Weights of a small transformer language model.
Architecture: RMSNorm before each block, rotary positions, no biases in attention or MLP, untied embeddings.
MLP neurons of a small language model. Each row is named by its layer, matrix (gate and up: input weights) and neuron, and shows model dimensions 176-271. Each number is 500 + 25 x the weight over its row's rms, rounded and kept within 0 to 999. Numbers have three digits each. A neuron's up and down rows have the sign that makes its largest values positive.
After each neuron's rows, "fires on" lists the tokens most often at its 100 highest values on Wikipedia text that the model never trained on.

L2.gate167:506524470502491539471510517472467511463504464533518509482490514515486503505534517462518467515495518476519503481532504492538487543515505501486491548530470477475467508469509487516488499472456532507504529500523513492497477489499465506493514477507463528491515440503512517534413511520496511476
L2.up167:500549526499493517454466507520502545520513555511481493518503477523526519486504480499462472543500525497509537528509498473485525469496494510504505486536535477489524543528504514507545518557504504493524433430529552496523478504534540461525510529471500484469510477485445496549498451506500468523
fires on: " appointed", " held", " Gr", " She", " named"

L4.gate503:487499498517480519496470494512462506525521515500471519517476512477504517483510492517483502527508469504469514546463501519510517490462491472460488541492457500519489471525541521490459503503507497491485521520561451509521516536534495485494479483515520487507507463513460500497520527485524503522
L4.up503:528490510502454486448529533515475516498456501518464521497505535501515488431530457471542483543491502493502489461492508528499492490473508491509486529520478472453498422509501466470458522505498463475506497474498438522494518505470526493493502542492470482480482483503540465507476516477510567506
fires on: ".\n\n", "\n", ".\n", ")\n"

L3.gate886:494481492551505475500482483508469493452500521473496488516509498479488478519475499515527535489486519490444523494522498518480478513446477506495474468500528493522493548531494472458476587529484469523476496518485449518511516478507542499489464482524547499549479480545484497471509515519513525489
L3.up886:501520498494500471511496516482487483470501528475497447482466525486470476536462498515532518485511496511503499500522495501513473519472499485481523492510528505513516568530490485483462546547476476503493466549471475522520479466491520504497456459555533517540491471523498515467514549555509493507
fires on: " January", " March", " Gar", " season", " chart", " December"

L2.gate862:505527519508488494490451487509484483448483478535464528519520522532520489452582522499501467526565490481497468493481473460476477508505501478498531521517525464516510473503516494457488493500477565519512505522507496507508508520494504467443507521534518524469510477473497513498469478515477483520
L2.up862:469476512455512517479483457520503496487511486514507509517456526477518486474539503491453482545508523493486464517463481524529480548454466515524502511512516474476526474552549470462492552489501507486497508463518487523482538517491502501474498544502514495493531492492488456504477487491515493554
fires on: ".\n\n", " |\n"

L3.gate29:470524474503497494504476442485462472510538472441458514479513496485496546559477505519517495514549490486471458500521512496520510476456514434457456506513516498515484505452512514508493508502465501537511475501507502497488526523473484528519502446483525470515525489480463525497531480527506485500
L3.up29:483522513468500477484485486472473474508500456468493490495513509498494505562446525465504470482498484490482454538495478535476512494514527451503486523513522503508528484474511523550530489513461540555511484504510509448497494505513506541544498445533493452507500501499513511510515483521476472458
fires on: "201", " Mc", "197", " you", " never"

L6.gate882:528508469546493538503477504507486523509504423473467447452529520474459521542538516484519493509520461493515522503521538488535491501480465496507449532498523493507518507481520475498518431463506451438429521450506530484510495475468508518481490486487501506510497527505534548493520469519496504505
L6.up882:502474496511465529507491489582476468520506456467495485522561493510485464505479477528448475532459472481515479425494536507503504507492540501529506517517481489514476525539508516523501466493498500470504515495515490500495517457515525488469525494497513501494444534498479515519471519490508507497
fires on: " |", "|", ").", "4", "0"

L9.gate448:478472505537515551536437506474429507481503554490486496530517474530483489506477505538496477471490481497504534506551544533489470521544524491487493543543492531520495517523528513536467488519466483480507509501517494507527534484530498498487502507489536514487509548548506525504504464448506493501
L9.up448:514485486493461480483505525500481499519494530517470509475550489508508483444509508501554546491523529503500511533534509507484456469451477473511477496510494519483500462436502465512485463478528504501516506484522525464471551481490471492525546473515469471489480496510544505513508487477511471506
fires on: ",", "r"

L3.gate72:481511479517525501525491481528507458521483530488529495496495493452531509503492483464492507537469482503425501550502489497487499580536510477488476478527477485486476503465487452507485530462503486508469478507499504480517517525498480534488469507478554475503487505476481494484463520500524494536
L3.up72:489436473506518479538517498533472518501493480504488511579492537504492490479483534491484532496451462527506513508464515536483513500514456519457516445473493504508520499509497456516516510538525514553522516465527521587520448565505517505511513489481514522460503477495449534476491512525516530463
fires on: " He", " They", "He", " She"

L2.gate540:511505491506490484463511520432493492528498496527496479488473492499495489529514515533513483504525519541547480451515509483482518477480489511470543533523554503482480480500500482497502456515483465514472522545521506492483462493531506463457512483482518501509466497495501539509479504516506512478
L2.up540:489519528496520517460491510465540524453509498543499503494514502474481502511544524500473495517469487515491525493495479522477498490525495531507480490512533479498511458494511490493512478455505491482459528512480504488469519492528517503445549479492486481474480524539526498529490507453472486475
fires on: " (", "a", " from", "is", "in"

L9.gate698:501505554504494476504545462506499559507517510503522504522451536488500526486514475516484488512466452516527473495507527539479481481515496442482510471500499498454515504534484563512476569511451472477492488489507509451519504519507511524478479479505520516523489466486532468479539469548457554505
L9.up698:472472479498521539507482459509527465480557507505506485527500496529547559531498464501529477507497512478569530479510473500502508508547475520476521491504529544454500509480468496517501490486507520493483512481521500529495492514478522498489540555482482528549545463470457527461487521475479468532
fires on: " with", " and", " long", " but"

L9.gate370:483502545506504533480535478506455473527520514488521494512552460526492526470508495531476460454499448526514492501556519529473518502464502493450480507490521525501520511441472475485520504536470518494532524507506489474457529460512482518477506555519484495495500568514527463529578523469483509494
L9.up370:521511485473481499512501517523472481518455517509487463517514524521495479491488460487536511479550511520520521485505521481523481518496491500509482515514522512502470471475531492490557504524509494507485506455461554495496502516489499556468491497516541454515522506507487536489513514484452498518
fires on: "\n\n", " (", ")", ",", ")\n\n"

L6.gate816:502517507547497515541460483523520459521522485507521536527535495525492537493545515514464464488507458495513482460487482527464458503495525547465482468491473479497506498483502505540476501500492480453479528498505491507509503523522506522497535470492475512491497496476488512454494523520507477521
L6.up816:559547495529496498509493501506490472498471469495484418488534531521479550540496498474525493515503547502522506509510491498497474491505462498491490486478508537504472493475493463486493515503490448526512520520492527455501465510513462449570509496543518518492505515495546512519538473479489500480
fires on: "3", "4", "5", " year", "ate", "0"

L9.gate699:476486466513465475528496491501493503483524452497504539460481492499552504479498501522486478539521498489508461512532496509464524469447498514531481493490486518478463497543490482488525465522507503509497495556490469489457513490494548476538494530526511490515497550508487494487517465512490508483
L9.up699:470501477474477452480508509455488503519505470485478505453523502479496512487493499520525563532484506494501504517501534509470483506484487510500463452465525490500521522509472474460556511518520546524498484525497473497500474488501507466505535515524451506512518500484537501469494500492488484522
fires on: " |", " "

L9.gate456:479481469549481472509538482487482483515491465489505476509488483515477492522537488526519516492487493523493488489472509535509560534459503475509528513519518532507481475509533469530461519505521518512484499512486473509485523546498473519510456499532462511512533520518514455501498531468504484467
L9.up456:506478491548477485513498478456482480485516538493496497530516455502503517500516501480537536469532513458456524504453521467478500512482490508547482500491493509465509509482497496542490521490505495507534495467493471508494472472520494526473519444496508495495521482460504494471496528528530495490
fires on: " as", " As", "As"

L8.gate812:495525479513444541501498484518476481486503473456488510507530495542528478503524514521528487514509464471526502515472527525499475530470501520475507489507511453536479510494528470527503459511524492519521561526493477472509490469468481513510500466494456505455541471552544531479494486495525520514
L8.up812:500564503512503505491495501513500438467480492484506522460505505501513492515477531542517500474519483508509517502515475505521484526480495491496511541509488526513493504502514527485493473470429469512478481482519482447478504486516507511479478490493498504441510459484506480460546501464522525464
fires on: " |", " (", "or", ","

L3.gate298:544524514478492446505523532533512513469501526550484506487506498472497505510456487522509451486533507545509523462514485535548520511488471534435463493516506538505554503468488554469527518487492498475466520485496490510462485504538491493480512492493494534568469499457486557505521542481456511477
L3.up298:502509497537503464488546512490455505511496474521483478514523542445533530500458513512486492475477502494511545481506505475496546486500529501465503480520536544494492514482528483455532515519507499515514507477512512479497500515512510482510506560492442566526469491468476494536514515470473526489
fires on: "1", "9", "8", "10", " Star"

L4.gate256:466492486467500502453479503514475482499473442476475553518528531471485491513503513517477520526517499480464519515522514508495495485492505481560500538495501489498497477481474548476510453466465445527502486505456541482475514473496497498493562497512470531490470500521543501554518491474515507482
L4.up256:511490473533518538513487505456486478482463519533453493520486436468484481546527507489527471478543526502494493508532452511521478507501500541484543495491454442559485580491495476456502539507452520513482532517527510483537494501514476490509445481495524487446494439510473503501490509514519481485
fires on: "0", "ani"

L4.gate231:518547466503481495513517519490487485510537443511501500499492487487520497511519538549495493503494482501542460469517523461511472506490533472497460471494487505471473489520561545502483495512445499508527524504533489512494497514511519493509554467500484533514461490479549517503495524490476494491
L4.up231:560521494510486513562451495553489468531512506491532474512497524487511468471513513534496522511510511516520494509507505538514484517482493461475498532456510482529524471507529481490463451539507503493499488539507511502504514489474543513537535540465534496488525507471503550490529500483523464495
fires on: "4", "1", "3", "2", "9", "5"

L6.gate205:480529504520495516556489504499483517463527485518462493515470474531496532495532522498490509519528497469506509463536481476463505482508565524505485492514520498522506497522484463476479526519488472486564552504511525461527516517535527500495519512485515477468508538507488509508491483481509507555
L6.up205:510494468458493520499505522477462490484529491515446497507461494513528523513463508489518503501487503483470511538519483540493475507486504502433500513479463522515530511497494558479476542481445509513524490508496478477517443484525542483521485472449527502519537472462480503533512493477519518463
fires on: " •", " (", " of", ")", " |"

L4.gate466:508503467534519478478490484502467503505518522469466493487495501535490507545485472487559509511549489527459527555493529452533505543468489474486489463508511450532545481522453516505531501466465476539485456537512490538514526513486475528547505535524533513505540491507455523499486501529507503488
L4.up466:469498449546496472492544488451458505537498477485500467479484477458537499511499504476492446463535511505505481522514513512511495546479519513522465513460484457513503542525471521519469513510497535536513500526501454485491511514528530531457498498456511479440464538453495481534488499456524477481
fires on: " most", " any", " same", " non", " other", " every"

L6.gate208:514490492494480474466500471486484513502508510507494465509524531464486534453543478479565486520478463466512485474467510495518548494482493478509508512516439511458483479528496478474525509486506501495501543550522458480543517492496504456517470516542492485484507462475486512520459466485489520520
L6.up208:500467458534500473470471502499434557519510491504496531501512515484481478480552514508466481527485491473450533501482488502533524522435466484523460490508482499476472472480543509476462517519505488503514519522537457493495503512492532453514503538549508470452506461534486500508492504504505543495
fires on: ".\n\n", ".", " |", "\n\n", ".\n"

L2.gate296:520514524504501488522473496479493503521464508506480467548503490487503464501498507505505524504517527508500498513503495515511512519527548486500507496500501532528499506460525495464504543523491483478486493518513510483489460543564453449487498496440455489465543495514502504522455512496563502503
L2.up296:490516516498524485501540510489508547518453527480515418535510511476518484511517477474452469538487474518489492515479490488501517494525549508504532466476506542569506530451502540471525526491500479527467484486515546470456517513526483472460514544463513468515522521476505503522484481446519510484
fires on: "9", "4", "8", "0", "7"

L6.gate609:484498472504481475455509488472450509487495493520493498541515519482482513441551498475543490525500462475482486488468500500490512533455482476500454529511489504512482455521535471463488517474505472501518529543504471503513516528509508470492526516525490477489512490466503460522471488482506535527
L6.up609:494496472511475476451510483484454517506503488513461498518525517506468495468537473490521482503485449488491496512486498520514555514439474460501439507536448503465470473512537474470475512486510497498493515556543466496485501518499552456504482513532475447473507484502496492534487472490522530517
fires on: ".\n\n", ".", "\n", ".\n", " |"

L2.gate484:463461538476489490479485490518509498526498523502483477499532442528512493506518468507447513516481525487465508505461461485552502479517485508513485497493499472483523515498485504470493539469497459485479493505516487511456505520543463496501465509480480437524525492500504497512555529506517510532
L2.up484:532496519525549520485514486548467522522505541500518503475469488482535476548504464487493521531524502525503512495534470503503496494474496506498537490482477505538538454513514511500512511448532481477455514475579493503467505509505489496496529504529493475538528497484497549494532511510461476500
fires on: "0", "9", "7"

L9.gate352:489505488527482474514484522524482489508549532484485557557503482449529528544495470502498472538526469487485488484464542464558497512495500534482497494458486551454464466543554513521466537513495487529498493485507490526543510514546536471538490470527494517517509491475481520493484484513516521475
L9.up352:491515516562498522504503482509510506478540564510462490539489496525522522525519518499503514470531525494527482499470495495503538490518508542475481484517492514469496512510505499527494469439514464490471502505479482466499489502471538446574506468525475491499532467490468517494551502462535470495
fires on: " and", " but"

L6.gate59:541527510520472532515488497497506517500493471485541447532575516490463557458510460514463552491504465488496502515529488461501490463500509493455456456493479534503501500510510440525472462518527478466459537498496532505503513489519508498478525496506495496511496508482501535502490531512483466503
L6.up59:538551535546469529531503524511476504506515493559481534518498522511475524505512478502458489483489479502511500489476443515467437495496489531491505498512504507489487485529496484521483483464501494492452528490480514506509501493518463489523454448524465500502490503543476526498525506517483454492
fires on: " ;", "4", ";", "7", "ation", "5"

L4.gate744:489502476502476485524490504530506478479518476435456501513487503510498507498508528465491518458488527496513536489474494494481499496536508482443508499482511488506474502519512422509494491465510475471518535481453528524519494519531522489491497455517482502509537489471521483499487543533477513515
L4.up744:509451486501480519520475501498485537523511522515488489533480495478482540481520523528517497553564487535503470534498506465517459529516472480479513487479514542435500505491533505518465495512512483529475440511459492562512501481521475494482485473514527511539512503502481504446509475506498458519
fires on: ",", "\n"

L2.gate578:487501472490477532487480519511491516487494451527443501532504532485453496467558505528515509500519493482526474461481500493454536506492532476489494470501526495530474487465546489501456457520503505468502528507552543485507506502507484490461549466499477471506523519491511532512469500500509507504
L2.up578:500494522493492480510487486535486533533491498485466506534416459476489484535517468507509526535544517493517487497478488523491517545429485478503507517477533500507505482499479519474481492507546465532471463526522470472524502516471476559502476487491509497490522455482493496478490468517531439556
fires on: " |\n\n", "\n", ")\n", " now", " ===\n\n"

L6.gate0:490522484515510517477491550503509553530455479473491496498465539468483525481512499491481528476518508509506470511522491508522478466508504506504472522479498502512478542506548522528466513485515509460488529500520482466517470497524504518520519459522471484516473513456486515462506519465488521481
L6.up0:512480467473517488512483462540554457495513519491504472457475497525513500501493458504502452529490513550524504555497537502550518494483547499537507477496522496511538510525507530493546500507471492516546483535468492466516503478478498495574556525527484494477496529493510531471503506477457523515
fires on: "7", "6", "3", "8", "9", "с"

L8.gate889:491550497513512482490522534489507464484501473518487542544478485486489489534549499504514500506473461486491470474492487478531509505509485527527502457526520519547470457499516505509498494544490499498461508482503480469509552521558488532516464466506459534515525530529507492494459527489508501499
L8.up889:513489501488491525514482525536505502498529529468495451540456516521497508510523489487496509475532500547509470488512462520525471526499512485519557483484502486496490512539545517529491448515512489532446497516516445507448496496516465496491486464508487493478497486504476502521532477539531504504
fires on: " in", " as", " to", ",", " by", " that"

L8.gate127:510500497532464553480470496467513510513499457497506491481481502514483536554454474471502569514501472524501530488475485498513489466493501496435469480497515511498512499506536458525465484521512480440531490502481485486497489515564499502480512496471531485519472480542503466486490505529505474485
L8.up127:507544507536480467486504534476468524506535478559505506492491494519530518490502498484528491512542450518514442494486515459462467515464546497495460487475524551431499504511504510496520500495500481465485534475469445506510526523541508497450490492464471470500494472485519546504490467469540459499
fires on: "\n", ")\n", " found", " just", " |"

L3.gate358:501486457472541525539506499481505490506553495505485508516494478477521507535506571516483530536500472541507454480506495488509557530497499491528499497500476510490487521511493486453496483521453517483576483496505504494443502501502505455486527487486473564489526487468552481509491526490517526493
L3.up358:544506512441544473503509508509490491505519499519462504516438484447498508529476521520433522535515514526538480516498486520514508525518486546513509501501476520468510539470505458494523484557451487473533513499483537478489473495506480506504506476472476511489510489503506508494497561497497523489
fires on: ".", "ol", " August", " Val", "–"

L2.gate355:521484482513563492508441493484483473509538555498468482503500519498521471498501461496482517479499488460458484562482550496509469514507460560495487492477451435533513562516556501474516511455519481485521490481498496504549490534471511471529473468512490513510469514462532456518494525488497503516
L2.up355:508470533532494516450499462473498484499482516512479436485506503512504513498456491497475483481495510480538482512494523491454504476515515515483510508506473486532498517491486451519526523468514524456508529469486496516508501538490502509478478549467529492470472490516504539463521440510490460509
fires on: " USA", " AUT", "^", "USA", "IS", " RUS"

L6.gate239:490510515506503513476476434519540519491542529530509480434479478469492492530486528537533449481534484475510501504468522528468476502468496462461480474508505467516528477512486539475491501499508530512521517462493494512448483485520491537519488491511507495489528499510466478524462476514493479510
L6.up239:510491460499490501513473471514530469506463485533508483454520502477529526503513471517513530446456470513500471483530521537498497485514521509540515509516466498504482508489489520539511481487483561518510470484492584549484497449533525524500502469541470495512480502469508510517502499490506477482
fires on: " served", " remained", " played", " made", " serve", " held"

L6.gate565:487491502537526486512496494492489487478516531505501498516511520517528495503481528512464508511483469501518459496508518493507482518491490516489448483473499527531496516510527563519520503465490478479540500493484515487501470496525497534543501497521461499476497508527499499455541507480489504505
L6.up565:537473477576512493504537530520485509471490488536491478482496533482491515538476510501520515491480488505520460518510488461549498479503494517478500473482531536474507523511500546521535508463514487492495472484461464467512453539492513465522484509508506529470490531472482432498509494493500491548
fires on: ",", "–", " to", "-", "ach", "."

L3.gate769:514497499490527520484494499506476495526491515511494442488451456518480482492479505474512509482496484506531489543523508515527498491452499464523489499506510470450508503499490505480485511549556483468537480487445471484521526514505427557538471487535516496507486463512523484522496526530487522501
L3.up769:521473487464514515533495483547456462511494507487507443499485488499502468482502480524468504524505493512553512496522518500516499492508515478500513501481500454481478499510487479511499486542526473529505472491485516516511521510523500549534463488469513516504490506529474530557485497478492496498
fires on: " World", " League", " Over", " world", " Church", " States"

L6.gate272:479473455523481520554479512498499489505546462474461505511485511480486560544479524481504517471555482533501519499535509500484489538486486493496461473523495491519519472504494442481428486501487452455548546458491525514540529528473478511504519484542497511486500502502518477534509504501544482484
L6.up272:508495531487476506515475522501465506497516492488489503554488553485467541512442521463510495482524555493501532479465542487455447513470437502480493519487514495499554475510489473481486467511465469497543503472505509490483511530496457465518470499512486528477512512474521476502500483507513462528
fires on: ".", ",", ")."

L4.gate797:534513483492481537510517504518541501480506494463487499492554490484521545544504510532483493509487498563535449501531491516516465492464492488534509514481527499528515500468464520492473473491516513527488486486509516488486473493478482509525479501529505491541520526493473491504485457509526515496
L4.up797:498482530455495498551477528540535505484516516468476484565550524502512487477533470488472471490497477474466511494483543457523499506500485563525484459519532495494481480499542517452515485486537517469522462521486532516488475494512511497490494507522478508495467514485526500555518517511489482486
fires on: "0", "4", "2", " |", "6"

L9.gate316:460476537507457534516516506525508478489506518465461505564506474472545517501513516482485527500500484514510483488525453460474468510510467475515484486436482475528494477451535483493457487483474502492508520494498498527513440505557479468508525529554473511480487495514484487499512445488500459547
L9.up316:475459476546489498487507489497529492474523523507479516527494501511489517518508524477502504492473513480494483467509530480523528513472495471515501492455495535502524501474529529539460537498478531495550472506499542541510456546503473549545512516526447545457497501496511477536491501476485505559
fires on: " with", ".", " as", "==\n", " of", "===\n"

L6.gate185:515484481505505505468492488519468465464518453493449490522510523521512492488508482495466540521520511475500472506487509499476512536499475471540541495509507554535566450511452504507457527451532492508520506525511536514492528519471511501508510491522519512544522487468455498523473528456497549506
L6.up185:465532454474489498462498502500485531496529462483460510495473491515513508526505527444501503475494515548505505490526513514497558507478518508500564530454478490503493478499486494529526488490510472526542479486496501478525450524486514470484491493502474507422484511494496540458475495467517496521
fires on: " •", "0", "2", " ", "7"

L2.gate433:499503490519483494554524486508511438505536502480486530507468482471525457526446530487514499524514517554489514500474526488469482528455492486518474504492497450473534458519439524479491506519510509464535493467535532482472509561518487480520495491523460500523487546498529435537505529507512490494
L2.up433:468467467506498501538521516516508464498520448493493531461491488479468520529519514491544514488488506538485512552498512537502510504523520491495523497507477495499549491499507469469511488516482493458549476453543512504471511507497496494464502477529473522518518499492522478485507475501468474506
fires on: "==\n\n", " ==\n\n", " served", " serve"

L3.gate231:510478469461464518533510504498526512540526503455512517483458499433508566528485486467512537476553501533511465498501495484481478485485536513468543516493519518511512518550490452512499556487488465485511546464495540547521500533505492513472496494496495502457503525539549472505483517486499464519
L3.up231:483504498460492543465489479527558515492504483508532488535496534486511512465522531480490503514493506505519505506508482523496492514511491489482510482493512480555515465502523504482496494511485525525516472495509537561509512510539499506542522513505500509514518501478500523499524503479501491513
fires on: ".", ","

L4.gate491:509519475509467539456479485496484441484496494490477500459554492516450468517488516502503503469534493545520494495503509494530522511479486466491522516501502508525447528518479452472510499522503521480548538536558518507503485481481499519532462512488480512493489511509564498555502480509521496496
L4.up491:498509519522506526477460513513531490442504505503458498492499494539475501471538497576437499452474495504505496520497530522481488513509482452501512508507507498548505505480496505481552478493466487492507494504513527504483478491521511501485506493449538498463466515511519482516535503508491494492
fires on: " ", "is", " —", " •", "ec", " ("

L2.gate217:504472465478499485526478512429468497513509526509454437547515481480465470526487481485513494476507492477508508515498531501447500537474473547465477462538484463511539500530466455469499509491496504469554484503465508468522540492496470507493461474479470476487487520446489497487530497497478523495
L2.up217:462477505475513532451466545476504496501507448498494467499513542488473538499540497521486491501534515478519510488491511526507530506511520506500471478510518486524502416461475499480501516468524533503498472473493492468466526519511530515464533505515490523463508542486528524505501480448497488487
fires on: "1", ")", "37", "2", "197", "43"

L3.gate579:459518480480506483526516500527508541495504499509487563511520489508498542530504528508480502548520528527464518483462479476501509513510588470493494553484502466495506500476510500510523490492531527467551547523536484520506470513503512536472490483509495498452489480510483460477507537513525514471
L3.up579:539528527536457552473497495534500488491503487468454476472553490485539511509508487434435501527525503485513508513526492470491469488484500512522490478545491462527493477489557498440461507515510504505481467494505531548519472451474525559504514474505519430509533524539513508522473506546480524517
fires on: " |"

L6.gate639:444506525480532506484465482521531512478559471453487499519502502473483486472502462487537498532494532506478517524518482499481488501530493474517502518489524522521467527450466456540462452488529520495470477491512497503474516486495472503470529510485484495542483497502521486484535483513489490505
L6.up639:522536496528500493482491493510547457517519505495471513504483469518460459562516537493489500508458556537541544484519502541497507508503486479522521530473488501490479494469502505460502477508477513512499511469530507460517498514435502512523474471518490501474475494478455483445500547518480560459
fires on: "he", "ure", "0", " following", "ible", "tain"

L9.gate721:495529486490456507453511478551513534462526502493499509519476473498508511525481490486495469531491475523501471498485532517502500488495546502448514524483521526496515504480493527518495552546509478512507492484531481530554539550513502530459502455462539531486545553522524513514507499503505476485
L9.up721:472534493535496496479533535502501470500536502451462522513511487476485505501482478529520438494490494480508536552484473432482484474535479477475524469546529470524537516499536504515474551505488505512522517487525510545525494484472479510488513480467507472529509538468511477512488474547512492493
fires on: " |", " and", "c", "h", " (", "."

L6.gate851:507446485512509502513517491533478490491515485474485470551486510502521528475480464507456512499496522499510514514542515514512497518511478512492519488501489537529529538550516494560476532496494483510481525447508542549511466502512477478467496534547511548528478487476519479472544535460502489487
L6.up851:478523497475528515516518494476471546418505492507519523501492478509497486504490497473530477434495453529539473471496501502520493488497503514483561499524532491484547524511506494494496551465447512427496509501487510490499536498530505547432504499512457531447487483493553489536518499495503499493
fires on: ".", ":", " en", " o", "1", "ub"

L9.gate161:495552512482520488495480502530508521460495488463502486477478507499475484525479466500519459482554492423489506531485522491497494511494506450519499475444476489527490501505560525497513523522484474447502506538461451521478523499491500498487480500519517485500529497447544528485498462549488513499
L9.up161:484491518523490489502487515477488503507450548527477507524523494507404512538486499466514485474506457474517466467510478495489494516501535503520473476530508546471487481515487496493454482450500494468495508534528486507530518519504505517501481502565486457506559456493510537484512495511512458508
fires on: "it", "at", "ist", ";", "ood"

L8.gate98:439494471548466501536522498517485478494505498529471485535505519483516502549531465523515500529502477480522507541512488474467508513486486511547518505504498483496504497509497488547524529503492469509481511513512530510517525506494511503514477485478466493515523506451474490499483475513573498479
L8.up98:515471534501487512516525542535500521444509521494462483505484528479515514504510500498473525465502541508462514507486494498530525508497505501525541495475469473485503460517525507509508495496490523459518531529516497479491532529482475529545526480496525507482538513546491486452508430509489500525
fires on: " and", " as", ",", " Th", " but"

L3.gate107:531521503483477466476467502505501499513518500476508523496510501460502541528478464559511497503462456497509493523501497506486502547521509511493474482481474534499500465523498499509492485486491491493463501476457412505454532495503454495505519478536527503498486513511460511459506516455495457465
L3.up107:515490461519530478501514508545523524544496512514489526515457458477501503510482491488490516490514474471497451463535519500521513464480462517523526503492510499507465505516496499496513501520522490503527472479475488517500485462530468475533489498507502527536519487527458490488519506518497498448
fires on: " York", "=", " Australia", "3"

L4.gate623:448498485538482486503494488527461480470526518497472511521499520469474468481548483539503513517531462489482519478505509513494488520473443457486455492506471496516486472477493508481475515519497505497482521504498464507505538550496500495501528511503506439491494484492464506534499498488534508484
L4.up623:501494479552465469491510509491472504495515498517468499521519523510456478439552471487506477539519481497480524538483484504521507506469490480506462535478465481470480490528484491469459516501473470506487531499537445485513534526508542500506508504522489467482477474500489518526508486485516551523
fires on: ".\n\n", ".\n", "|"

L6.gate831:514482521487477486486527497481516537479516475501481518509520532509487455494513472482531509504469564451511506496524520489512539482521533515490509497509484495533467481485518508515510470462477522454494476526513495498491571465469541504473521483500491511496528497553523499494470503497546525510
L6.up831:499522485519511507517495500469519511501521535495522549519500499506458482501484425505508451468494486509505504531508546526503477534477523512520495498482507508417524477525516550471487482502449478501525492490518523505516501507485529510506529508497446522460551515447525527541488525494539518436
fires on: " |", ";", "ro", " First"

L2.gate326:473501482520503468490497531512492508482498536508501506501551490482487536475526482506507528498514513490457493483500513428523513503470507468490531501457538477545515538491465530470509553476492495476489524486508518458493534507493484484490520502514483550524497468482470519506510513495523477516
L2.up326:507484519535497476528494516507499448507546508526457508549548483471520505501446508481480465480512539519508488513538522524514499535522488501482528475493483559541535485501521517487491517519488491532467518476528551550468476515577470524470509507501471513507503521485489533487504499473522499495
fires on: "9", "aur", "7"

L4.gate182:503472504502485475501488488504486503509483486507503503518525519485509551496484531492524483471489514566542490514525516464465481564517561519512532497467477490533479515475468454449508539519501521474541491512518509519499500503495505501542471509523475523487488461502489488540490526508525535522
L4.up182:473519509495484528470482514555470459484500480527495458489518456507531485481491478513526542506527491524507491533511492471478507475520484495461521483514499521569495528506497475492460510514528502516454519515526489543468462464529522508481522476483515554512505479519513461497505457477504549513
fires on: " ", "%", " |", ")", "2"

L9.gate416:492540496538473516567514510469502496438493492514476489541468497564486515487506491512507491520508490472505532475519493479521491510463514496467452491532503499493491506480518436489485496476541445518486503541491497541488514489505511525529494477529501511498476528480507514522511462511490520508
L9.up416:509508546505486463477473519464482483508502497519458526483473513520512552492482494521552560522519478507500503528499525493491504509554498496503482495438473521475513521530497517510506527441497483561447479527464466497464479537512500487492490477487525491470518491484538506476523511521471478436
fires on: " |"

L3.gate12:495511506527483509481465530519517529472517538547488526492500499587517531502485543509499498509526462510535460469476513499488508446503523466482492513533514459511551490468484501538521536497474520499560495469522482522532499505491518514481488500532470535499493516512511511496498527504514469491
L3.up12:463466453567554474459502500469503497525519538476494506483497481482532520558476500506493491479472523498513484517469488501549518482492486528459509476522494466505519502499513483517530531482501486486493478441472515491521492515518502485544493513507499560532511507451472524490518538511507508541
fires on: "–", "/", " —"